Weights of a small GPT-style language model, trained from scratch on English Wikipedia: untied embeddings.
MLP neurons of a small language model. Each row is named by its layer, matrix (gate and up: input weights; down: output weights) and neuron, and shows model dimensions 0-95. Each number is 200 + 30 x the weight over its row's rms, rounded and kept within 0 to 999. A neuron's up and down rows have the sign that makes its largest values positive.
A block is one neuron, or neurons of one layer that tend to fire together. After each block is what it responds to, as a language model described it from the Wikipedia text at the highest values.

L9.gate544,127,192,192,202,233,174,182,176,227,186,187,181,177,196,194,155,210,199,153,148,184,224,181,206,190,181,218,198,242,271,171,210,192,193,192,189,188,213,200,197,168,205,222,191,183,221,191,179,152,217,153,155,235,205,189,232,191,172,209,174,231,232,177,201,181,156,200,194,218,236,205,215,196,216,226,182,192,168,163,215,221,228,181,212,172,156,228,248,216,191,191,201,257,209,195,237
L9.up544,243,196,185,186,171,162,238,190,192,141,200,203,204,239,163,185,191,194,176,189,226,221,214,214,208,229,229,254,212,190,257,180,190,217,209,166,165,218,226,241,199,256,193,200,129,187,216,202,200,210,199,196,242,184,223,188,206,244,138,198,156,184,174,216,199,182,162,211,207,205,118,196,157,213,183,223,213,189,194,219,163,211,183,268,170,203,186,180,246,202,227,275,196,248,173,204
L9.down544,195,208,219,207,227,195,181,228,162,227,203,240,181,259,187,186,190,222,223,179,212,227,275,128,214,220,196,181,211,202,165,172,224,185,186,149,193,196,193,176,188,152,190,221,161,188,176,170,228,186,177,166,219,190,193,207,174,227,181,200,167,272,239,193,205,203,243,191,215,202,172,203,162,198,246,142,228,203,145,169,302,203,165,219,193,158,209,163,178,224,215,161,216,242,197,199
Responds to: Final piece of a past-tense main verb right after its subject in expository prose, regular or irregular: covered, presented, found, said.

L11.gate26,188,196,151,193,219,211,236,182,227,211,226,161,246,254,225,236,207,251,191,227,237,208,206,217,203,195,240,255,163,143,200,158,233,198,251,209,181,216,175,231,218,209,194,237,227,175,178,147,164,234,192,168,199,214,183,215,195,168,207,178,199,219,163,187,165,212,233,134,188,227,180,198,189,186,196,179,190,170,163,180,227,224,193,201,243,174,241,181,184,229,195,214,298,216,223,179
L11.up26,165,213,261,261,179,195,208,207,151,208,197,188,240,245,174,243,172,203,224,204,184,224,227,202,220,240,233,213,248,121,160,180,242,234,198,168,173,241,189,180,170,141,225,252,152,221,191,177,194,247,156,174,202,235,234,236,174,208,161,219,147,213,194,196,194,248,228,268,224,223,202,228,184,215,153,215,254,181,198,185,172,152,218,221,165,166,278,182,171,194,187,204,186,173,210,209
L11.down26,176,188,183,206,162,216,220,183,191,200,136,212,199,139,162,136,196,151,174,213,205,139,196,198,229,229,173,168,206,269,214,198,111,191,185,232,217,169,161,231,194,221,235,179,172,197,175,249,184,169,200,190,182,150,193,205,220,219,213,174,244,208,222,232,214,206,209,193,188,202,154,234,181,182,192,252,193,207,216,185,152,194,182,169,201,234,98,220,196,237,215,223,144,211,165,217
L11.gate60,150,236,198,197,195,230,249,181,179,205,174,201,198,193,192,187,200,189,261,164,198,179,281,170,257,239,184,273,199,187,174,148,179,232,180,182,149,192,160,171,159,209,177,238,146,179,190,174,168,202,179,202,180,200,227,151,197,194,211,179,185,269,173,233,222,211,230,178,206,242,198,205,169,194,159,199,209,226,179,222,168,223,183,212,190,194,147,203,193,195,181,211,204,259,178,162
L11.up60,245,191,231,266,174,218,209,198,271,202,187,204,214,211,144,160,203,182,211,187,175,220,243,221,205,218,239,210,217,210,179,197,181,266,194,191,225,239,227,176,188,225,192,267,190,213,246,194,220,242,157,201,245,168,207,146,188,206,232,191,235,188,183,196,133,229,250,204,179,196,191,229,185,204,165,184,222,208,199,229,227,215,204,308,171,233,229,169,206,230,180,215,225,183,187,225
L11.down60,169,202,155,214,248,186,203,235,151,216,94,254,174,229,230,233,156,199,166,190,218,181,169,223,193,202,188,228,195,233,213,212,189,146,183,182,192,195,202,226,210,149,204,211,243,174,186,223,237,216,186,208,249,234,187,247,219,262,239,178,173,202,123,259,190,196,157,183,183,223,230,196,164,204,189,209,229,229,247,165,196,168,205,194,198,216,155,244,216,187,231,204,213,218,234,230
L11.gate351,205,196,174,180,172,201,227,143,219,191,193,225,170,193,175,180,159,159,188,154,249,147,205,208,194,184,203,211,212,170,236,183,206,170,178,189,164,222,206,163,179,222,207,239,178,197,234,242,181,183,187,175,165,231,180,205,205,200,208,173,242,266,195,269,164,182,261,148,212,241,182,255,203,257,205,253,190,225,155,137,229,178,207,166,168,171,171,166,238,192,221,202,163,207,253,176
L11.up351,192,257,154,235,229,178,276,219,149,234,196,215,229,204,229,206,208,212,242,180,231,224,159,218,218,140,216,205,195,213,197,188,104,249,195,171,188,197,254,163,192,208,239,230,202,179,202,225,183,208,189,214,152,211,171,168,235,177,213,181,141,256,167,219,228,199,211,141,181,159,184,172,168,224,169,218,208,176,174,179,229,201,166,164,140,198,135,235,218,239,220,254,220,229,255,150
L11.down351,195,169,177,205,259,229,210,188,209,163,176,252,162,248,170,265,225,191,202,204,192,213,232,220,175,218,189,222,138,182,187,242,220,159,200,138,198,213,190,173,224,199,163,191,213,219,196,156,173,199,197,195,230,193,180,208,174,197,188,197,199,202,159,211,192,201,130,206,188,204,182,227,190,206,243,231,236,249,221,224,224,203,182,198,203,130,214,233,216,224,217,127,192,181,211,183
L11.gate850,132,199,218,176,181,170,225,174,200,199,232,254,190,239,188,231,221,144,192,154,201,204,192,207,155,187,225,204,205,195,182,162,173,222,248,214,255,194,189,229,208,142,214,217,175,193,192,135,195,181,163,202,195,217,231,221,235,165,203,186,189,237,106,202,157,225,232,107,176,184,250,222,181,189,201,146,209,157,187,169,193,166,175,184,203,199,164,211,202,184,214,142,202,146,196,211
L11.up850,181,157,209,165,136,205,283,209,211,186,171,257,241,266,214,266,226,159,228,211,167,187,147,180,146,229,204,245,162,214,186,251,174,169,233,191,171,190,156,171,195,184,201,242,183,180,151,219,170,209,141,189,180,181,201,197,222,152,228,180,201,201,225,230,170,216,250,198,182,208,184,204,189,219,134,149,219,198,237,232,194,164,174,176,188,182,186,206,241,210,204,181,188,236,217,228
L11.down850,242,267,218,237,199,158,232,235,206,156,164,221,134,226,229,205,180,259,184,236,222,194,238,203,214,244,158,220,186,178,224,198,174,228,154,245,196,258,189,152,219,239,189,239,188,188,245,226,209,231,165,207,190,226,172,250,181,211,179,231,183,236,174,198,182,175,225,164,217,197,176,260,205,179,211,226,210,228,203,138,188,194,201,239,165,160,226,221,248,142,163,209,171,207,162,193
Responds to: Final piece of a transitive verb, or a verb-linked preposition, just before its object, as in calling it, accused Hart, acquitted the, tied to.

L8.gate170,236,194,211,218,217,205,224,187,152,200,201,169,209,181,160,175,240,228,198,193,129,149,208,179,211,195,176,247,200,192,207,170,202,189,214,158,185,202,201,215,165,177,166,252,205,159,227,227,227,223,180,157,212,185,220,232,205,183,295,153,190,192,190,200,174,189,208,191,204,185,218,202,226,203,190,141,171,234,239,215,208,144,147,183,236,166,148,221,187,192,181,192,234,235,205,141
L8.up170,227,205,199,187,229,213,224,194,232,155,210,246,150,169,218,244,193,139,176,178,224,238,243,195,260,131,249,218,189,222,176,227,154,163,173,199,278,245,176,192,220,221,175,223,222,157,206,185,150,185,196,153,244,174,202,181,213,218,182,177,225,199,217,241,223,201,204,165,210,230,194,254,212,230,206,178,211,213,180,180,197,209,215,222,187,195,247,169,265,191,209,205,185,224,241,176
L8.down170,168,264,174,246,233,137,185,170,178,207,182,276,258,176,209,132,202,216,224,198,218,204,189,168,236,232,217,261,200,242,190,168,218,212,182,174,196,215,210,208,205,184,210,200,183,227,200,140,165,176,161,207,195,176,210,222,181,192,245,272,239,191,240,162,133,208,182,192,217,217,216,208,198,240,233,192,180,159,187,255,232,208,185,192,244,252,183,180,204,190,196,214,247,217,293,196
L8.gate201,186,191,198,188,231,201,175,211,220,197,235,194,180,233,164,236,184,214,143,228,197,205,196,209,201,170,157,199,202,234,197,146,174,205,146,213,192,224,193,224,180,205,203,235,202,189,226,190,169,196,173,115,184,207,147,218,237,237,203,219,169,228,205,185,175,132,185,202,165,139,203,176,220,208,215,207,227,199,149,211,211,183,248,187,203,216,208,189,213,175,189,238,193,198,181,187
L8.up201,183,269,224,210,138,227,222,168,229,149,156,299,196,191,223,189,194,250,172,191,212,209,180,192,224,235,196,219,221,154,196,238,224,164,263,198,188,163,190,193,198,211,206,215,217,171,218,264,146,238,179,207,221,157,208,111,236,225,237,215,224,218,149,194,201,159,205,164,207,124,174,190,214,201,180,164,212,205,242,228,224,191,230,221,251,170,157,212,162,185,260,215,174,227,211,217
L8.down201,215,196,192,191,193,198,191,218,175,196,237,186,198,187,170,251,225,156,165,221,146,189,215,206,230,124,186,219,185,213,204,169,192,190,192,211,164,199,213,200,150,259,171,264,167,205,172,200,189,181,179,172,205,180,177,231,152,227,214,233,198,246,195,200,231,257,162,200,216,174,201,238,192,254,209,160,203,241,201,174,223,189,170,191,238,221,217,118,231,269,199,245,157,200,228,255
L8.gate231,185,217,202,161,181,214,209,141,198,235,178,218,144,165,220,220,189,168,212,191,171,234,241,203,248,220,264,193,215,182,214,237,199,177,264,229,223,246,215,110,200,268,194,246,184,152,159,148,190,178,232,194,178,179,187,203,128,171,170,209,142,190,149,210,144,216,158,215,277,184,170,232,148,217,233,229,194,235,142,212,189,221,195,267,199,202,204,205,204,229,196,209,178,208,170,284
L8.up231,161,129,249,149,221,196,143,184,222,180,240,208,207,175,199,214,241,230,211,166,206,214,218,177,198,123,211,214,177,234,143,113,217,182,225,184,225,219,155,159,214,232,167,189,188,139,205,200,191,181,172,166,207,163,196,184,201,145,209,222,222,197,140,125,166,189,196,195,154,202,187,239,191,216,174,189,172,211,198,167,215,161,162,218,160,177,176,222,236,213,179,194,191,162,189,154
L8.down231,226,205,188,194,202,220,117,225,194,181,128,167,174,202,202,189,177,206,223,203,219,275,205,208,224,197,194,201,243,234,192,179,231,222,164,202,205,186,152,151,193,202,191,233,196,196,180,163,215,188,196,155,235,182,207,210,129,174,212,195,205,249,133,210,175,196,126,162,225,174,224,163,213,192,212,230,192,226,210,219,227,170,212,247,223,196,159,184,190,157,156,165,231,194,236,185
L8.gate908,200,217,195,202,191,212,206,128,209,237,205,195,128,219,142,218,181,234,173,230,195,199,225,185,179,192,221,217,178,216,149,176,146,164,253,197,223,203,150,219,231,147,196,182,249,196,177,161,159,148,170,196,261,224,233,209,210,224,199,261,235,198,173,228,203,223,184,229,194,126,239,222,164,184,215,164,163,193,174,218,210,190,246,215,220,197,148,203,214,209,172,203,210,217,178,227
L8.up908,193,206,166,207,142,219,208,234,177,191,215,198,219,213,236,193,201,208,183,190,219,238,248,188,236,239,222,225,169,224,165,155,229,222,236,213,264,164,146,199,206,255,229,184,189,199,225,218,214,228,184,136,197,240,219,189,135,196,216,198,220,196,199,203,268,203,227,249,196,151,178,227,198,234,205,212,151,174,131,166,178,146,205,212,187,207,200,143,174,214,169,214,251,196,166,154
L8.down908,172,208,146,240,253,242,180,149,152,219,164,194,167,139,149,196,224,133,183,219,215,177,192,196,249,241,191,225,202,197,186,184,215,207,185,195,190,235,188,225,160,187,189,226,188,166,169,186,190,173,152,232,246,131,209,256,157,217,186,221,189,230,173,219,216,183,149,189,200,211,186,174,166,209,226,199,188,182,190,255,207,205,270,271,205,224,226,235,196,192,200,182,158,175,207,212
Responds to: Final piece of a verb that introduces a that-clause or object, mostly cognition or speech verbs, e.g. believe, admits, reported, felt, signed.

L8.gate32,217,175,238,260,201,187,184,144,191,142,144,208,185,177,188,187,212,170,182,199,174,156,256,137,190,210,195,210,165,156,263,170,224,143,199,232,189,230,170,194,244,207,172,176,207,241,191,194,128,181,217,197,214,170,152,180,171,196,187,202,179,217,139,257,142,222,254,195,188,230,204,203,233,192,229,178,202,176,197,263,178,211,212,156,164,157,245,208,203,165,235,158,219,205,193,163
L8.up32,168,148,196,188,240,212,173,189,236,195,149,209,167,192,236,234,250,149,172,221,146,207,206,185,182,211,169,220,191,170,226,203,216,196,177,219,239,170,206,204,185,217,246,171,218,212,248,264,214,203,181,205,195,234,190,180,240,206,191,211,238,202,180,197,169,169,179,227,218,198,208,192,245,198,218,220,222,151,165,202,227,254,175,161,176,151,246,198,201,179,237,241,174,226,267,237
L8.down32,265,196,223,230,171,185,198,175,228,213,214,239,172,201,244,122,185,223,190,237,195,194,207,175,190,257,230,174,224,204,199,168,170,134,196,192,232,188,173,204,192,209,161,147,233,200,219,194,180,212,203,179,208,271,194,233,156,239,203,153,176,216,210,181,196,173,187,180,186,169,185,230,232,222,188,141,154,184,207,231,211,167,210,183,187,162,247,166,203,154,184,238,238,197,245,211
L8.gate36,208,153,132,213,193,231,192,193,232,177,226,165,194,192,253,197,194,195,239,195,200,277,184,218,209,170,206,174,198,197,195,148,191,158,206,213,199,220,197,211,155,214,207,269,208,184,215,162,185,183,172,202,228,172,223,184,181,168,236,173,241,196,247,218,173,221,170,188,193,192,222,209,154,173,231,195,163,189,241,181,215,233,234,203,202,208,207,190,228,239,191,242,274,221,186,159
L8.up36,219,189,194,119,262,193,204,206,242,201,187,178,222,170,192,222,191,237,210,199,199,177,221,177,192,168,233,212,222,226,238,167,215,142,201,146,158,182,216,169,206,201,269,252,227,219,203,253,166,238,232,193,166,180,193,181,197,185,232,196,184,185,216,196,186,215,228,237,183,195,150,183,183,217,171,217,223,243,157,171,195,204,192,201,230,244,211,157,183,229,165,158,216,198,252,177
L8.down36,201,183,191,140,224,170,161,216,207,153,253,162,242,184,213,211,151,160,248,170,198,206,236,243,246,261,191,185,181,142,231,187,244,204,162,201,181,216,204,161,181,164,226,182,254,182,187,230,181,127,253,195,235,142,200,218,170,276,212,187,218,207,207,209,194,166,205,215,219,221,196,248,228,197,170,199,194,180,199,210,250,186,224,251,209,182,201,189,197,148,211,246,215,216,258,196
L8.gate239,218,172,242,212,192,229,172,147,229,162,205,231,148,181,193,152,190,219,228,201,177,188,190,233,223,171,241,189,195,190,200,183,183,157,168,243,217,231,210,171,185,168,245,282,160,233,221,239,199,226,167,175,210,232,216,204,209,232,169,175,191,149,162,178,176,136,163,212,167,157,218,181,159,181,194,170,218,178,232,242,226,170,228,177,271,220,178,249,207,253,228,153,205,218,201,178
L8.up239,194,185,194,209,159,171,179,188,186,185,234,175,158,171,216,163,173,210,218,193,182,210,185,219,219,180,215,206,245,221,248,189,176,218,231,219,250,224,217,174,209,179,198,168,220,171,231,220,187,223,157,223,166,209,252,193,171,269,209,183,192,154,191,219,245,190,201,223,186,174,179,204,204,226,220,213,191,199,230,201,218,166,215,147,199,186,263,210,181,191,230,172,175,174,231,171
L8.down239,263,209,205,221,210,180,245,215,177,222,169,202,161,223,215,209,182,239,184,230,170,220,210,191,177,211,183,209,233,228,252,201,209,207,211,123,178,189,248,165,193,155,268,168,171,162,192,220,192,168,203,184,199,234,214,139,193,224,242,178,209,262,237,209,180,227,212,235,240,165,170,167,209,161,183,219,216,203,155,145,191,228,204,266,219,222,191,204,212,224,178,197,239,173,194,211
L8.gate562,183,150,185,215,162,151,206,189,160,217,154,192,235,179,152,228,186,228,231,200,218,196,186,185,157,264,152,180,216,216,187,172,252,212,248,223,200,201,166,146,200,214,217,177,161,243,191,233,170,129,202,183,136,221,161,256,227,232,184,199,240,223,194,239,170,179,256,216,222,192,188,242,213,209,167,176,179,176,205,199,207,255,202,235,149,159,219,183,230,164,246,186,187,184,222,238
L8.up562,160,259,171,208,204,199,193,161,223,181,193,206,202,202,255,171,174,243,177,209,190,201,240,203,200,169,158,204,178,198,198,202,215,240,239,248,141,169,177,184,204,233,206,225,278,173,208,237,200,195,174,232,207,209,188,138,211,229,190,209,255,177,176,217,195,185,214,223,183,205,198,212,174,245,171,140,215,191,185,188,205,178,217,234,242,157,175,207,184,236,187,196,216,187,186,204
L8.down562,257,151,241,256,184,238,206,183,253,216,221,205,178,199,159,216,184,188,265,152,182,205,197,147,188,245,167,174,233,219,154,171,249,158,174,255,222,172,221,174,186,245,194,188,219,226,208,193,181,252,216,241,236,186,198,219,232,193,198,236,217,186,103,274,183,215,203,194,186,251,201,194,222,207,196,215,185,185,218,187,185,213,182,198,171,166,212,222,192,183,251,232,232,210,182,188
Responds to: Short subword tokens, mostly a lone w or u opening or ending a split word, as in w+aves, w+ounded, Bab+u, Bibesc+u.

L9.gate62,211,211,216,224,187,192,229,216,204,177,155,214,157,193,194,206,209,182,196,169,205,191,172,184,170,206,185,156,185,218,191,218,157,189,232,180,255,212,236,186,277,200,190,245,214,115,212,217,169,199,202,215,205,218,213,227,230,191,216,180,177,209,200,254,176,174,210,207,263,131,233,144,187,220,169,239,206,190,249,168,214,196,207,219,172,180,198,189,201,217,266,197,257,130,236,197
L9.up62,165,232,224,196,277,183,240,174,177,170,247,215,183,217,174,194,219,228,216,218,276,196,236,206,173,262,195,206,147,200,205,216,250,246,211,176,175,191,207,128,232,169,233,168,176,160,255,215,177,201,191,199,190,232,194,169,160,170,196,221,204,267,190,151,187,209,235,191,194,196,177,187,191,214,170,207,212,235,178,233,154,226,180,202,232,210,257,272,258,195,135,210,233,222,153,181
L9.down62,195,193,186,210,234,215,201,136,194,220,149,197,186,219,229,194,198,218,169,199,208,204,204,225,155,265,222,223,161,205,196,148,201,215,195,204,203,197,185,190,245,169,172,209,156,192,236,193,157,196,185,181,167,226,224,182,253,214,150,215,214,211,189,157,200,233,228,188,225,256,192,186,197,179,205,164,199,216,200,219,235,276,214,212,225,215,274,239,173,141,244,207,229,202,211,261
Responds to: Word-initial W or w split off as its own token, mostly beginning proper names like Wisconsin, Windham, Wallachia, Wright, plus wages.

L11.gate147,247,189,235,208,213,228,228,174,182,157,224,177,147,206,181,187,229,196,202,150,193,174,256,201,215,254,203,252,225,229,207,201,206,152,182,186,193,169,129,248,223,253,256,166,168,204,232,228,192,243,208,251,159,242,162,204,198,190,227,213,204,201,162,203,180,206,190,199,184,193,169,169,158,177,202,148,242,238,183,210,212,174,217,221,245,148,220,225,204,223,193,198,241,166,224,206
L11.up147,242,205,221,232,170,222,191,172,197,191,174,186,184,234,180,204,226,229,253,193,190,237,223,196,211,190,210,191,228,193,176,266,213,189,186,203,173,259,170,180,187,167,225,216,187,167,208,282,155,180,156,199,159,206,180,229,205,146,215,181,232,159,240,231,212,192,166,230,243,212,154,167,165,191,221,133,172,157,190,184,216,171,235,224,170,186,203,179,216,188,192,125,225,243,213,145
L11.down147,201,159,254,196,196,153,223,217,242,224,170,208,194,257,207,186,197,199,203,208,178,140,228,158,193,234,211,201,205,189,177,219,213,181,151,211,248,175,175,217,198,161,220,185,211,162,227,207,253,231,128,150,213,189,206,158,257,198,208,227,180,192,150,182,211,197,208,144,200,148,236,161,170,189,184,160,162,212,156,224,227,193,180,223,204,204,163,178,209,248,161,197,212,260,166,208
L11.gate594,213,203,187,219,196,150,191,159,214,219,177,175,200,201,196,215,161,212,253,210,230,199,206,214,233,174,214,253,258,225,191,221,263,183,159,204,246,224,227,159,191,131,263,203,166,157,232,235,220,219,214,177,187,232,193,192,215,216,202,161,198,224,230,240,163,218,165,228,212,210,209,162,166,234,212,247,227,157,189,170,220,178,212,220,198,139,206,204,148,157,198,219,169,186,173,241
L11.up594,180,206,235,209,234,198,266,200,158,230,187,188,126,205,226,129,226,218,184,230,181,191,227,182,183,246,186,267,227,127,221,235,199,163,256,199,193,235,188,172,186,191,198,174,159,195,252,214,255,150,177,254,189,205,220,176,146,199,213,198,247,202,190,236,185,215,223,206,201,214,193,160,170,200,165,190,232,225,227,237,217,254,206,205,251,192,254,220,156,193,211,197,203,177,196,226
L11.down594,214,196,154,231,201,218,245,190,198,137,206,192,226,195,266,190,182,185,194,189,181,222,154,200,247,238,245,169,207,206,250,202,185,213,197,238,195,181,228,242,218,211,192,196,218,227,240,224,215,154,212,185,227,155,228,196,205,203,197,210,157,213,254,252,137,170,224,149,231,167,149,198,189,200,177,169,230,198,200,165,204,233,212,173,180,223,230,190,183,161,234,168,223,215,200,235
L11.gate643,210,182,169,200,176,193,158,180,226,222,199,177,141,213,186,214,270,199,238,178,164,166,214,260,199,213,227,193,227,169,219,237,205,226,194,190,187,188,160,190,161,204,223,220,215,205,232,204,204,143,182,186,249,229,165,191,225,222,240,209,222,172,212,185,207,194,238,178,192,235,203,142,200,231,199,200,174,170,207,221,242,214,227,177,211,247,200,192,217,191,259,163,193,196,248,197
L11.up643,179,143,159,198,201,229,210,235,193,193,235,152,176,206,166,218,269,198,215,253,184,174,200,201,181,236,265,224,200,236,242,198,226,270,233,226,159,167,199,215,206,264,176,191,196,212,202,161,244,197,203,152,178,219,176,235,244,213,239,166,214,215,204,234,238,155,207,226,187,234,205,208,208,132,203,186,167,192,256,224,212,211,279,222,218,206,189,160,169,160,197,183,209,184,267,197
L11.down643,207,218,222,216,158,221,189,218,216,210,222,241,197,216,155,176,223,220,214,203,216,166,247,199,228,233,201,174,231,164,220,189,198,188,206,125,221,165,168,184,143,267,151,188,176,167,175,170,225,191,206,260,214,174,170,205,235,227,176,163,251,200,178,263,230,197,158,259,160,229,222,181,165,185,208,214,233,224,207,202,220,212,242,222,257,230,231,222,192,230,150,241,223,177,240,172
L11.gate771,206,215,220,221,163,169,164,196,238,159,187,162,155,142,136,176,218,207,223,177,172,171,215,210,176,222,161,190,255,186,167,235,227,249,224,202,147,239,209,221,214,149,203,212,195,189,195,172,149,164,172,227,203,119,200,199,249,222,201,254,218,230,199,216,196,191,175,152,234,215,197,156,209,202,207,215,220,201,193,227,178,208,276,202,189,207,180,217,209,245,148,225,208,222,211,252
L11.up771,262,149,162,226,243,163,157,254,153,174,255,212,187,200,186,159,166,206,193,140,218,232,183,167,236,225,232,232,197,254,166,142,198,190,186,198,158,230,156,181,197,215,198,198,206,202,182,181,161,194,209,133,230,200,247,217,167,161,238,177,200,214,231,210,164,240,204,217,247,164,192,221,174,158,161,222,177,198,206,208,216,185,173,196,169,200,191,208,177,189,132,228,164,210,213,187
L11.down771,218,198,169,190,176,243,269,178,233,218,255,243,173,195,256,192,190,214,188,188,230,207,175,181,222,208,216,210,218,197,130,243,223,231,198,139,198,124,165,174,200,207,239,201,215,183,189,237,234,222,144,77,177,176,239,222,187,204,221,213,195,174,199,194,194,180,161,190,158,137,234,165,202,202,164,203,218,187,218,243,216,166,205,175,199,174,195,188,185,168,158,172,205,165,231,225
Responds to: Opening fragments of proper names split into several tokens, often German or Dutch ones before ei/eu, such as We(imar), Gr(aff), Sch(reiber).